{"n_kv_head": 5, "head_dim": 32, "positions": "learned", "tie_embeddings": true, "parallel_block": false, "init": "orth", "init_std_up": 0.0395, "init_std_down": 0.0, "lr": 0.00776, "warmup_steps": 200, "decay_shape": "linear", "batch_tokens": 8192, "doc_mask": false, "steps": 15870, "dataset": "wikipedia_en"}
MLP neurons of a small language model. Each row is named by its layer, matrix (up: input weights) and neuron, and shows model dimensions 0-159. Each number is 500 + 25 x the weight over its row's rms, rounded and kept within 0 to 999. Numbers have three digits each.
Before each neuron's rows, "fires on" lists the tokens most often at its 100 highest values on Wikipedia text that the model never trained on.

fires on: "d", "f", "ar", "t", "st", " to"
L19.up376:478494517485508468543470524522453514503488525528516463491511522501465516513504537447475490502485503503503476496463523542524517529487478510540491501521482491496470541497463499525502529463463515508490521500502483526494487500529471504497474539507525497476515538497452532477534530533479473498461536514472499447529503514467488487524487501502462516522530462485510525488490532482521517531482535553471496505462491469519508503561518504476503506491533490509421555498471536490476498477532497

fires on: "d", "arch", "mon", "tri"
L13.up508:493485552487477517496471480490528534501506439487509472500516479483502489489500480506510464486518495492462501503510536451459466516544493496494504507485488504530516451548550538528509466489488521498537542520520496491503506489512476516510478516515532482510493517494479497481505512512480494478526489546482501479494478495506519506492528511492506477535474495505470507461514479465567512451531475494481517545474458530471483457481511562538510522502465514481543508526498477443554539475466493

fires on: "-", "'", "===", "/", " album", " "
L17.up394:517489441508494542494510520461529500441478499503493490546527504502498510458501530516485485494463524501530528474513483523552489501503515455517505472533522497498466507538500511579498492470505487514477497515503475521521506444486509533473516520512478485491494504472499479526471520507511528471530474527464547515519482518533498512502464493436444457510471536529528505496491508530484521544514486515523477490509494471543495490496473489463502510525530482537478491472499482531490525499445485

fires on: " d", " F", " C", " c"
L18.up319:526513484512500523528516476499468511484551516513499489475489471489529501507522531491470542528493476510485506473456510518497482497478485468523498508482496497482507550516512531528503488500463514477509517508485504465514476503479475447508494485510465476502492523475492479461510482460488542447559498498449510482522476481589478507517514518500536546513507554459471504477524467549500528493557528496486504499486485441510503518513496475469490511528515468502487482514513531541516486529496450

fires on: "ight", "ix", "ver", "ine", "ite", "ig"
L4.up60:457483444470509505514493459500500514513493503521515463511511478536524522515507490517468506486491482496547516489510485485453514526514523523507456488516482551499522501539538488503510471496483468453524490506516486534494485521486444491492520489496474533558480501478426491526504493480474517497467505503476491569499460446505575500462539549472506501514506503482484486476516549489481516495495506509521521497514529531523540494471512478485508533524529509479489519554513484502497490520503488

fires on: " to", "act", "n", "op", " later"
L18.up444:441473500517508482502509470470475477520501488477478503498490558499491520460539497538493441457489524540476487527494497524536529482464533518495506484500503486453508491524533461520480458493481481573488537497570526506500503487496512509481519539517487514460492503529504476542500527450472516502487517492502502513458500510491511481499488504487509500513465493478467548521505513490472461477477478506497527513501511505504490504556497489496486503461475508530466539482484537560465539520492503

fires on: "n", " /", " N"
L7.up314:458529463476464509502506540541519503473504519497482484478519499516518486488520520564509511481507498527533472469492469529474546499519459511451499509492488523475546543531494558535471497478533464481476467466523516473482528485499532523489514458498515514488494477512498511497491487513497515486468494533519501512480476487528461489528528476456485503492511522447485522495501522493485531501499533469492523479502541492496518530511451467511443482535551548541488513480478491500492548479493511

fires on: "ra", "us", "F", "ud", "me", "ru"
L13.up349:520498513490498514471451486510489459489498503440531506502488537508479490476513547526492490529517496489524526519498512511500515523483488504492506433511461524519459557486515502513510542512503479479455501506524484504500537513495488512531486461535512493439493531514451558450516491538511514505489474525468482516534507530539468465525526511513481465459473456454498500478497491485541507517536508462509503513497512489474498528536491486538466534463500460476528534488509540490492500510494496

fires on: "la", "h", "ra", "ar"
L11.up607:508467498464524479528498488515498504474457520500539510542504486509491489456535521508499548506504501526505498502453533493516541490487519503508484484479484525483473493511529489517524469511441489534500483482525506535479488536542487536447512512538532526492473469506532507488474525486494502511508495500466548500515513510540506449466534532532446486433491527453463498515491520478495456489490534460517538532492477479502471496540503503512494471509496502543476492543496478504495531448503494

fires on: "it", "n", "ed", "m", "fe", "f"
L9.up38:491560468472487530486502498506484537524500484516503515506460488493499510490485535508519485511506484525496496515520543541513486469508500500500520479484455504502510499521468537534443511541521431516501476463498529502450524470483485509531513465480519519518480450523545481519513529541538555484498493470487498491480480504480492451553512484477519508511484455449508518491515521439476543562496525477514508485482498493507516478538488444479530514495502510489495516500480497501513489525520479

fires on: "hen", "l", "in", "il", "the"
L9.up623:496493491526489498471540501507449537520467458558495490463471513549477507522510550516490539442494520525508523457511487514447484531532496454526501535512546505492476493511494511506480505538493509473473489480512514487504520479497508535510473512468469484499457494486479503468491478500536512514532490502488461533506517514491518504527502489478494505479465449489492482454488530474451512516535477491516517523480484551526489478526481535504487560476495491516461549461474538520502496497492499

fires on: "c", "con", "l", "v", "ron", "r"
L11.up523:560499480485514517499493455481452541476501499466508508486518516517510568523508531523505524516488458499507527518527438521513464533481507514486472463521475486537457463487514510477492492475485478505501468473482517489496552533455488487501481491552542506471494504533505478446456510500519509500495507548503523515478522544503520529496522484503498521490496540479515507546540522531520460501445498497480462500536492526486494463480490505507479538510495506518519463467497490524497511488485460

fires on: "ver", "ine", "st", "mb", "mmer", "tro"
L5.up84:456504519483516531486531480474493493473511481534491468504543498446497518490504484539516460462489474552544525492525498507468510523467484547506466479498499554486511535550506516501518494513458537513466471540519515491493465525505498489508484492531510494545520483527476486455508499476525500494533511524492454544488488470448523483497504500529492496486469499546464451510494519481468517500540471467506468511534506484477509512531498462482509485501521468525481495557459512480511476520500517

fires on: "ha", "ne", "u", "hi", " f"
L14.up129:489497540449507507506473487526462529493453502529507522513511505486497453521550456530468483533469537539486524496505482506501486509483520540477509492485439483556529528484511531495477522462557517455535504511466508486499498500516473502474509472527531471480502500527481521476543499488459537504433478503478516513542493527479535486476487490490530504521502491484541485468507483488536496483512479465501485500459486498505511506470519477465514493535501512479510536467477505506546527523485466

fires on: "d", "ong", "ick", "a", "t", "na"
L16.up43:480498542521491461528490553487474510472515507513492499508479520512492536544501518481473454530523506501456485461443521533520494506520476514483499498477502488516503499488504480537530530444537542547512499479497496483479513522485495525501473536544526509492528523521480485503482491513514510494505545504467473530474468517507508466546474502559527499500467428496470497472464490483524467487491488503489523486510503487442488523519479529430455516496487515536472522514495519480484494480486512

fires on: "v", "b", " h"
L5.up620:551491504530522487511492526448472502439492482521485500526492511504545493512530533501498493514490509539489539507508439505464538526475472497492498471539513500499480474548483534494482523523461486532493521507486515488464506505483489485485493494483516536489533515555490486521503531497451534486537483463510481516499503485542518545517520496528508452485511510470517516494496490542467466502463517504457461488500466493526552470501497524485505529486464508521485447487486503539475536522533460

fires on: "n", " h", " later", "mm", "mmer", " also"
L7.up244:515496546527476494493532522488454538438521498499471452566510501532515502514519488531502481512530521532493507489493519513477543533536487480481472533531512498485535506496435529490516474464489532493479476488509516454487502521483531540529459444487495471499526519508518490500478494493498519473466504496549498505490541497523459517498520505541512450512502498461500492516530471483477486522506501517454507512473478470521538506520489497500510532475471480481497484500488508526429519465485514

fires on: "n", " N", "ve", " La", "b"
L9.up549:469514470492462464458513553518509505497510501473523463503530506487511506485519559499453487498494482502537500485472463521486562497481466483506481485500481507522508543496524539496473518463504486507522487471542502504502523476483535468506527457486540510522521442518518492521500508549472510486483486484533505515472494504516507504534586492469523463487497525495488502472510495445502563484493504473510533497509521519488506527483547486475459492542491526535495509460478489513488500464505491

fires on: " se", " of", " di", "u", " me", "le"
L15.up50:474464465535514494523496502504460509527523511471541468487492523525553496519496491508524517496546496511538530487462506533496544492503472540508482488454517528487490529500479485497510496512463505510521514515477474509497527536467467488517542468516480499537531494502492508501495472478504488478473496491483515490510551489458519502504469453493442464500500478486554524479528490523504538507515505478566491554534521495475500515542487508469500497506480536482424484469490510508495506452526465

fires on: "ra", "ro", "ti", "la", "co"
L6.up270:459491498532495509512476485483527496469531537534497520502458507493433555517500468500507509484489536489492507494506544473513478442546494499502511490549506475453510530490469543541492488482508484477544456542507502513473488536483509466470529486514529463504493519511491512502491498506481480514468503504527544484534495502494482439477450486481508485475436509494493477552516519470482499522512517503510493545534481518486476498508515489517517490513510481498504508516447520461525517508470551

fires on: " St", "E", " E", " Da", "M", "A"
L18.up136:478491467502536496540491537479497477509515497486482505477520498458490515474510521509471519500490501554509533526491501476484526493465487542526458503472517524501531518522507504491515491500504509519525536495471495476523500472554493512514496518526441500516525537545517518515466473471516456471492471482480527530470518487543516483494522558551532477465540496526483438502498519553503506487473547479517454486491507484508487460505488467528508488529493498515524475498477496538477450465538514

fires on: "\n", "log", "lo", "our"
L7.up566:504478508472484519513475484466465532510499529475486480471467518462488470544513520491513529489533465461531512509500486468541478471500474493521483486488511481504500452489503484470487483519498456505493483480555483484461513438507473499471468476518521521537500555488503496526520550483515524485456438526489554546506521527483510488508500514517477467516474517494511510495551506497518480473478486487490505468487482461517518466509485473524513497515539555533560502503483514507518536532502504

fires on: " Ju", " Al", " Col", " Bri", " All"
L18.up251:509499501508509456535502545521491473538583529507507496513496508493530470521499499494471492517474496509460536549514475494498519497505490467490472456505519520502458479515530533459499480507458478489452521481493495494466489485510511518486497511518510504530488520520464494492521484461528457504491508517519466476487479481495475494513468455490513509552457534530491488450494451483529558473492491514523501500466510507550487500494502481543471498469501519519508476543496467540479536539539469

fires on: "ra", "li", "ri", "ru", "ad", "la"
L6.up423:485500458453519535499463474507531494495530491510522511490512507522454533481493521539480503521517499523503519490494548473500490484499489504540491425491446503499501530486502523550507480499493460506524479511535493480505492475508476474541505493514518507474508456534495525498424518470493500529538467495471444480520512491512522445484518499498512476489475549478496513500467499525496474545473516484512485526511473512483492491539567519504467501531514497519539505472491500465515544487520537

fires on: " more", " some", " World", " young", "ome"
L15.up340:558469484450494536520508506508490482487518507471449465443471507449504493471517457535523485501487486485545495494537507545489497503511520491500493464461495514509480508487475533518502529528507481490552534530477463520533462502499507498490512526535519479465504546510483500499512502468507531515534517511475511501467473518462518465508465518481483512495478515463483523485539531429465505520533544505529499469508498496507502476512489477496507462518508524492516536491502493561517500482454469

fires on: "y", " no", " some", " more", "son", " a"
L16.up168:534526539506481530513483469439490543523552471511461494476515470486543477470506500519510533514524511493509498496532474524495522516447486467477476482517512484544474489489500539502559469537487495480506496511511479480504444521464518502474483515486538465505492500512501496517534481474515481509512532497516531446540493504477521527500491463502534475493507491501490539443536512482480472522502495531495514441500518500475491505493498480494464508506486555499496499535508494486525524521435453

fires on: "mo", "va", "go", "val", "fer", "ge"
L4.up565:516487473466522519472502470491525515504523508539482507484525470502511469543476518451495527497518516515503572464511492534474504464504537512507534464531480474529472489509519486510503470479514503481464509526497495500482495523498473530493496463464517529503509511507487503522550468511479519476534561478521485504470507535515532503533520512518525434479486496546532492544498502503460488463492484487522443500518518478473466476495489482506485498543517473543474455491483504508555521538474510

fires on: " pro", " Pro", "\n"
L6.up452:510503515487507532541509473474442484536497537512523489491506517490495460480491566512496514534510515522501493496514464497479566472470492506518483486514482516455491499487487470494463428515493450508492504536566495520482540534489438469477446493483496519517521548529497512526534512539522509467492431539472489524486504467509502487495487537495511518480497521479474496483500493506501498474483520458484514494501523499527521485505500494512504493497541563488512493516486523517504527484531500

fires on: ",", " which", "77", "s"
L16.up268:477482488516476503476482527477504517463490490507504503521526507498451522517519489455564502462510451570524521523517505497507468478497494518529478505556496476522472524487505518463513508454501470504484485483502484434492503514503576486515507551465469509509529506523498492520524528534507502498498486489447493475507498460454502496513519448489505509472499490469529518488508503502480471511492530501545517499466485546514529523521494511508530490462524527480503508478491525564478488490481457

fires on: "s", "st", "es", "ent", "t", "d"
L13.up412:519515526509483525513476483524464523474530478460486516503529520449529497508503545430540506504520551509504508512468509475527494488481462479519475497503508465481483495524453510524508522510501452498486514486460510516517520478490515450493478506457489509523545512502506498507545544523478479540494509545476499509511487503448483518536518472476486532499507461474532482480497468502482481508530553513507448518488516516496469453518511463496533495489497516536455514513500489531494492440530517

fires on: "e", "j", "ho"
L6.up535:519514514459513509481525490510480556521476535470485476486456445508464530489550531492502499593497499523501499473476454532470514500515443512532510510506482491526502510546509563487527522522499482508510511485483443440452493519478526499452484494534501500498500517492508530510516468526507513490477460514501493541469495538464548536469488488487478491500513492498514513482493475473481500463496513529487485496478518492495530508534523460485480495522507503532525500470509485512510495503527522

fires on: "n", "op", "wi", "h", "f", "ma"
L11.up147:519485541481488534504508472542521489522503485534542498540489468492516518455521521513515515533523455521467523447479480488524573482497473494458480491516498509480532510494514538493466500513473467472463468533528540485514522521509496516495527516495504564469489486527510467485491498482488472454503496519495496489492499511542505499508478461514564494490474514425490501501488485472481541513490518481480532503495527489465473500532471459518510492514524534499511521480493524493515476540550499

fires on: "mo", "gen", "fer"
L2.up79:521473477451512515481503526499510512539484448503473502479509473507513476514518506495457511507495519494510536531544490511501550493499516493533508462526500465517489492495503512516526503478495509509509487525499508521531496526464473536519501474482504513515520464529449521496546485489495500490540499472542449507462518498480486550548518482479510409482516475515517481470499491496494480497532500544484503494493540448478424478488493497526504490521527509519520482472463539512516515535458458

fires on: "s", "h", "in", "e", "l", "g"
L15.up405:520484441472439485507529483532490529496520451510517476489507534479503522496504533524475497507487444454455503486487462509526513528513511510500500520511523483502527466510490520547503462535533546514509472496520507509539489515504471478470528559457495503553490487515495526491457475543524511486521501542489485499464505492423549494494481496517491521507454468489498480496487458487502505501514493519484505488490480521532519504488542501491510547497517522519444509482477514516482514516461503

fires on: " dis", "s", "-", " p", " un"
L14.up460:487456461568517506494499433476470515527483480513454514510471527492517512535548519503488459514482487498541482488474516477513494505507492474476476493531495511484551490499505498554457477496480505488482534501520522490505466504510468462497508482494488471477487491513455498475500505497496532469503505532495514515494502461440448528526485499477469497499545501474520530548484532508490487506520478509514491548502482519466481497502464562493539486547502503493540528519477518485517482485443492

fires on: "iv", "est", "im", "e", "aff", "ly"
L11.up546:521511484502463538466462494479491508491524507485507504505509500526578459504503502466511512535486489523479533456539480474480517536469466487504525510496494505485471495532511510466491538478483465541495492522471551476533507492468478520520528495492500543548479518487536464500513531515505510467480514487468490508452502493489450549452521513521512435485514470460502483489513516505487513491457487453499507485514521487474528531532512509513499504542501544516519519484516529510528538461519484

fires on: " |", " comp", ","
L16.up140:513490496548443510512468498453490512466494501500484509506532533471517476551523505502530548457509490498499518533485500464500519511543532495486469483544530461523484500550484484478502551480531447506506524554512489487505502522495529508517505511479466519504519445515535519519518524471489448457499467500485465505485510462484463513515495459473477542502487493508548534475540476522461485503503504487527495508509487487501506502516494483500495497510555480448508527478482480513534526530520489

fires on: "\n", " |"
L8.up157:517503510490506533563512485479520493516516524494521466466498519514515450560538566496499517481502470497521515503516476459484506504470462464487504509480493497495476492479522517490515457497505434476501526515558516495457513504508473513495482559522496547525497519514510485530520513473538512469511439545515517542470502499474497479525491517497501489512528486457504464503510501523518485470492510442494513480476491433505510519507473502505494510502551541514498517507460525501518510523532524

fires on: " St", " h", " c", "s", "sh", "c"
L18.up65:507486490540523515508474482525503511505505454490453533547499544487521550500522513470482498511533471483502508499524475464522505498483488497503491529459494507522492514508472526513488535503526482541507508486520497478488505468502455475438482501493519467524506485489464544494495505465520511455511541524501530498501547500479476512471499518498561502527529528474485519507447475449544500524531515490501501506492501465486499487526494504453581449491485474504484492520529489556520517462490499

fires on: " F", " b", " C", "par", "p"
L19.up253:541493522525519483522520513496506509507513459487529502452466540543557480495553510522454483483486485505504495495500521563488500490499478458476487515492513489528475561517509500497477523514466481508490517460502482487483491527493442502505500459495545477529474500482464505445560506499493524466534503450474489489510498510532522531528516455486526523496501454513534483473485532487497498512539501464538473520473501485511505520502552483509514510484450506486479512507490521481485498539478468

fires on: "ed", "ing", "s", "king", "d", "y"
L17.up138:539518504496519481440432516517496493502507495496502470503474518519468513457464517441489467545485498473484511503499493516531503546477490503538491485506473515517507493507503516561491542475494555508523526471523494508529464482514514504490441507500498493498489530504483550491516538533500541514512481470506502502495516494525453486479488499481498548484461567471506490491516504502534484464460510554469464539523512502496511479489503441497525448479507486544498499529513513502493503491485498

fires on: ",", "th", " (", "i", "—", "en"
L9.up149:512465466526524494497473480454489510477517499463486515506482531551520484510516546503484489461523513499508510512509511524513519525540465530501465525563537458471486488525458527496504503491543485496516485523479485514518452492498506486566460476499508531493549485535449557511504494496484489485496532505496498487476462509510470502519475525470529451487487525512454543469522509479466505518519502460491535519471493494500512492504498531491490467499534503491491489452505500505521464548496447

fires on: " F", "B", " B", " C", "F", "W"
L17.up383:498496520531473504535542510513497542507523465484531510513479525499503485443521501513507513528509503495471514525509516520524486476471517505499496469504460546521498499508534517490472463507533487492475536482536540480544469485480484482526504506476486459495493463519491523465490494489486541453503510536482503475521458511538523512486505471508556486483478504510479457484450454501488507485537540488492512526473493505503528492496467513507552568474480453501478503501467493547504441530496464

fires on: "s", "ph", "log", "c", "li", "im"
L19.up518:467510479489459484509529463503462499501512479501472499532500519453484499529539529490519534506521502508501502541482440516521497486533515499484545522506517488477523512465458498554475538486490476545514494483515471500525498519484454501497475499524470515514503530485461487490476525500521512524505506489503530525479511528455511509483515496481524501500496551475487483497497522463507439493469456491457535496485522518504448521531488487495488434485510537516472491448540529548505525454518510

fires on: "th", "ide", "ff", "che", "ance", "st"
L6.up488:500509479546470495497508507504514472485488478524519477491509523478512508451482467492497467547496486499485487507514470477519521492525494546450487456566536503479495476497478512529502518497483496505475483527533553501488499460545502491471463510492514477508540513490465489443491471488474528547534495506477489529462452486475528520482482516521531526463494515519510486533505479496484494490524509535496500531466464501492537480482484461488549535537506516544526513444492507453541520521503512

fires on: ".", "all", "ight", "ig", "ock", "ring"
L6.up341:550475479511540441489457498490523502489480494559495491482446462545537495534521527503477469503493509508503512511518447492482515506513503446484521493498485553490515485536501497524531453556526507502531481485511481502503548464509460518484498476492475553507509470515444487522525509458472480494503481477462478515524486514494532553494500535486483485481487477489534504516517511488497507517504528501497515557497500508497507516468512509494510451476539491446513475516524500487521483470523482

fires on: " of", "ur", "iv", " di", "ian", "li"
L16.up265:447495472539461492502455514494473492513527504487435493486476506507521517487518499549489500483512516540502523511514465486490458515532510497499493502489458499522461511464473488485448541506457489519587502524524519511520514511460514493502546467522516537504504492486506496492459499485469501504494512498501502482523505533481519456536505481495471502481509525499514452463514502515498557545513516524494499542498491458500500520475497529507521474491460523522477525486460554465472510511545477

fires on: "che", "ip", "east", "ide", " out"
L4.up422:498473513530575482507501480530502454447479512476509474489491496443523468499543477463466491550483465469492482513523526464505509490502515538507487505480498479526517504494562505498486533489493478486548553497542476491479525520537535495487467505515520505506526489507472532508505468501517488505537448514504495516468478508491536549481442517498503492479525518472498488482478510507474501504510496498491540496456513506469517453491500486488499551505532531515488510465451498481499547530510484

fires on: "ic", "al", " United", "s", "c", "ar"
L15.up218:540489502508454511525505470510515489545552491504514464500487483529488485498481514503471521485495482476473507480530491532500486479482510479498507487517500489461511490515491565450471484499503458550495537470498505466546503433502460501540483487511466494504517526479490512498557512470465524504495480493514498456496528560510505476503506482466496524533500507463500541456512494506488476493506496484500506517490529532538502475499460562525514481507485449484499552538547521494511523515483464

fires on: "th", "ric", "y", "ic", "tic", "s"
L13.up263:486531468480529498500492514542518475539522488467472552471502472536517470451501498469490494477517513479517520433466515564508525459465504501532500472558523535511474488494483489533479478500484528522534471496532510538505470469484465492483479457522488497472497468496533507475495522504504490537546511524503475515490489506487518450515488514510448532457508522509462511490537498488497504539527528491539493477499523482495504546472504495499463485508460536529473500489503486502502499462487533

fires on: "ic", "ric", "tic"
L5.up7:505476491499511462496446530566494499462551488485502521501495486543497455498511538515496514513442532487477499444466526505534485479509501506497528471488525487487527485472497491496467490478479513546494518500496517543543498480501516497480508496553482545463470507472508508501505536501505507516544493487505510470518497512487492483536486499468471488499518490506462550468497476515468474536454541507534528525463510477487474485481485491511528466488515538539477538548504498513507508481478440

fires on: "al", " other", "ure", "view", " Total", "an"
L6.up208:499480534497496520514496542520485470434493490501495505501488466527514488517486506477519494527512536491484496527478505511512504547467501488476467547507509471458448470515497524525464529488550507547486501474508492481519522523488511503515508501525460503502509499469476529503491491511440447526460507529546467497479502474488471536473488488515506486497583496466532528509499468438468488514526510520485535513504503457495471522499521499537494502460488511546550478497474504508538466497491508

fires on: "u", "ha", "ul", "ue", "au", "a"
L6.up131:522483523463496461511528530498473515493508493526483472498537500475541497499503479500496468508472511532501492502514517499495471472523533477513532504488543517510494527518496541465519530503546469518480509513450495513499492496515486538462510478472498493506516541518461505497510562485482535491445444463502482459524516507456541520538469533508485512494461476499558489464508477518503558481528488491523538511515509463502558503463484504516479470503481472516495486484454446506495478493502477

fires on: " se", " Se", "e", "ti"
L11.up581:517489496484526466567478489502522502473514531514493501501489454512471564494557499480477498516515489522515503506486497526481523506509445493526454465520508561542529499526504498496531496480536498512516517493428485463470505522492511508475530497491467516507492480503494497512501470466483496517470494508499513519495510517480478505502462530478470509487528495447515461471480510492481555471482505534532540461513531478496469521544484486534444498519525483505496469442477527483506503514473469

fires on: "c", " on", "pp", " or", "st", "per"
L8.up122:537452506490491505517483483518505552509538492531563481464513498498480519461494499547492512489528525494483490482510534524492465469485501450515490498536536510497525523546533491527500504477444501531520490499444491458524510502514468469458501513471513438485482516510492505530502491505512485491517532523517515523484510542506490482487490472495507464500529461469481514494486528463492502576534493522487485505521465488497476486465465505520482463468523457478472543533500536495510518469498495

fires on: ",", "s", "77", "co"
L14.up19:463510517468476505502465485446513525456505523493508452509530515525501507527510515486498537494514483550515526500524478520522483515507479493494465513548490480505499514529490517516557491453530455520475480494489517496505519476533549480488506548491473474505501476477543487494513538531523488487527464483432528504488472489482502519513538440460483499466494479509504487447539490489483484527520486476529461515462500524549490518485482502535478491474491466491520509511522490561526500503479505

fires on: "d", "n", "op", "e", "un", "s"
L6.up49:499466486493513457505488468470552488510461453505524483525488486493517491498530493506453443481508510501481485491520498502547499552487484551497511486503472458456464492500521484473496522490535458501464537526516509479528522529467507518504552491538503532517509498509469450496474460500481500465439505500522497515486524478507495534496483505521501508507508515483487500508495503500509510527468511528501501561471504549499534557521564491485525525504549534482471500511469505493479544489508481

fires on: "===", "–", "s", "-", ":"
L17.up322:490509507537491512506467507485542531467482539532508468543484516503489505503480485486448462541486511496499516471478509462487500502471516451463476509501500502498523539544488504511467519474487420507503523519494516470518471452522503516517508497503490526482527499509493470518504502452507494492519483520494522499517524467507467521530496489479507449518489464505532511524510534525482533527531472540551510514551509504456507531460472492512544484547533480540499472464525506464492491501515451

fires on: "s", "ir", "c", "at", " to"
L7.up476:529485497499466480495510494515507486509528538528466505480495528495496527495523548505485538514496472526506523503529500513501485522498526453486494523459486513506537497467484485499493473469510493506531514465476478486505498499518511494476487499544479489516458472491466494444490551490526458481491521493500507484525474519461587516499476508546533493492519465505511495509497478488527443514485461454473461548509499521505486519566547512491504421490539522522500500493463485474494506504515472

fires on: " h", "b", "t", "sh", "pr"
L16.up424:522513477511504508508507479490470510456464496504472425488486491481526535549506510478486509521472498552537499513523487500476492468452497478499512511542493475506489515545479517499487547482534501541494529480466514497498532497501548490474507502479526501532505538547527547477484504508502474475515504497519467520489540536528510510540479487536459462502521468487501508508531460515451546525485498517467490491504463453498479492534521509455513492542512501485476464490516478530486510469546489

fires on: "ing", "ate", "ice", "ul", "ed"
L4.up536:486519556490516466477486471504522493514505494522530482498536462454490513499493480472477496502450514534462465493540488491494495477502473504518486517524496487503550534486465531547482510477491510518543534500527530484491532499507489512524499546485475518524524503499500509436506504466457511507498496506530453526495484497491468450450507477501504504532417562522532463484481473505505515485484498499474502519549468506490496498511492503470527488484489463546511548496485524505464516529504494

fires on: "d", " Ad", "ad", "-", " Al", "arch"
L16.up172:486500514512519513533462510456535510494527457496530486485516465447482490503527489509467489485513489547494491508483516475530503517473492498508495507498479523512498481473487475519510544511524484487504502503474498480464523482468494510436512507505479493533464495519504516479520495505513500569500472526513519485496461506541506472518489490474550551529475502563433477456483544500567523499542487483564494506456476511487516498453496503517523521501494493501493483500478462534532540504499501

fires on: " South", "th", "n", "op", " North", " East"
L8.up493:504462490493513423545529468503513512502519458492513497505471522524529502445502506531458434475535531495509506502486470516501473488518465518493521431545528534478508506512543476512472517474506497502482517511527504489503525471495480525535509496544504506462497472496499470509508495481494512448489545467506515512469525533526495470517474500496486444499522482532463534518536518497467495508471525493506529486522472518491494474509508481495533511496466510494517468567518509532479530497520477

fires on: "ra", "re", "ion", "press", "s", "port"
L7.up436:478503513504519481508492466517492491464516517506479522542498474516498505490523528505466478523505497508484559453532509484459515481452525501473472492478483510506483552532526500518480487496482476486555540500581525525479490453514526500497473471556485488487564497468544513515495508502496478504501494509469472524478498526565501506489492506466526471457497484494535487533533501507522442491465483529493495525468485500459523520488529504517507503552493528539500496503502475471498466484501507

fires on: "-", "d", "la", "|", "ed", "s"
L15.up241:517517489482504519477452456481485521518510462525465547503501504527465531503528492494489465534479501501481466491490478525523519499480514508540445465480518524564490513472472520513513488456516483523515474497500537493516508490525518475513502471533535464478478484495504505500471470483481520490491468510498502476555499495487534460530479489559505543492508540492503538557482531525524494465486514519486446508534520480467542519500516502487502458463491490543506472501498543481527545491494513

fires on: "t", "m", "h", "d"
L19.up446:469499494512506449556493539541483505533469444519525485478549535506473496514520501499510522480536466530530473475473487492490533532520501517506526511552483505469474534543499499502472513514503487516503464504503500480456475534546494494495465488506507497500488515508471473537539457524492523490486485524512484462541484474520503476469504503483489505458472493528453501552544500507500479477480507504501557501501466482513522473521490500471535509468500516528449515475472495528503508470542456

fires on: " Co", "st", " Sch", "q", " Z"
L15.up590:502513493500500498518495526443535494461483474452496478489532542495500517529495504473514510467556484542522527527481470502486469500504462515488486505566485523499540516507427462480477472495533488550511471486470502531481463551465486514484483461505465488529524521518489534474501480470523513469521506523534496552491509486490494476461514489520500495480514462487495472480519493538497480554537513518519509444469515496511496487547488502514484512514521492507505490517531494518491506444493504

fires on: " not", "ic", "ec", "c", "ce", "iv"
L9.up79:502508533451483478436474476496500530510527475536534507537494480510514488527452521513489498487523522499472496470512501491513483478475471483516499517537492489450496513524467548495470493502461460523510505464444519518517485485522458492518530479461473526525473460505517519506532493489511485496525425536497496507469465518510474461515508499519521491498515497530514508491539469513500500490565516518531469490461480518506492501503484532526474487503555480519520545550493505496499516450488475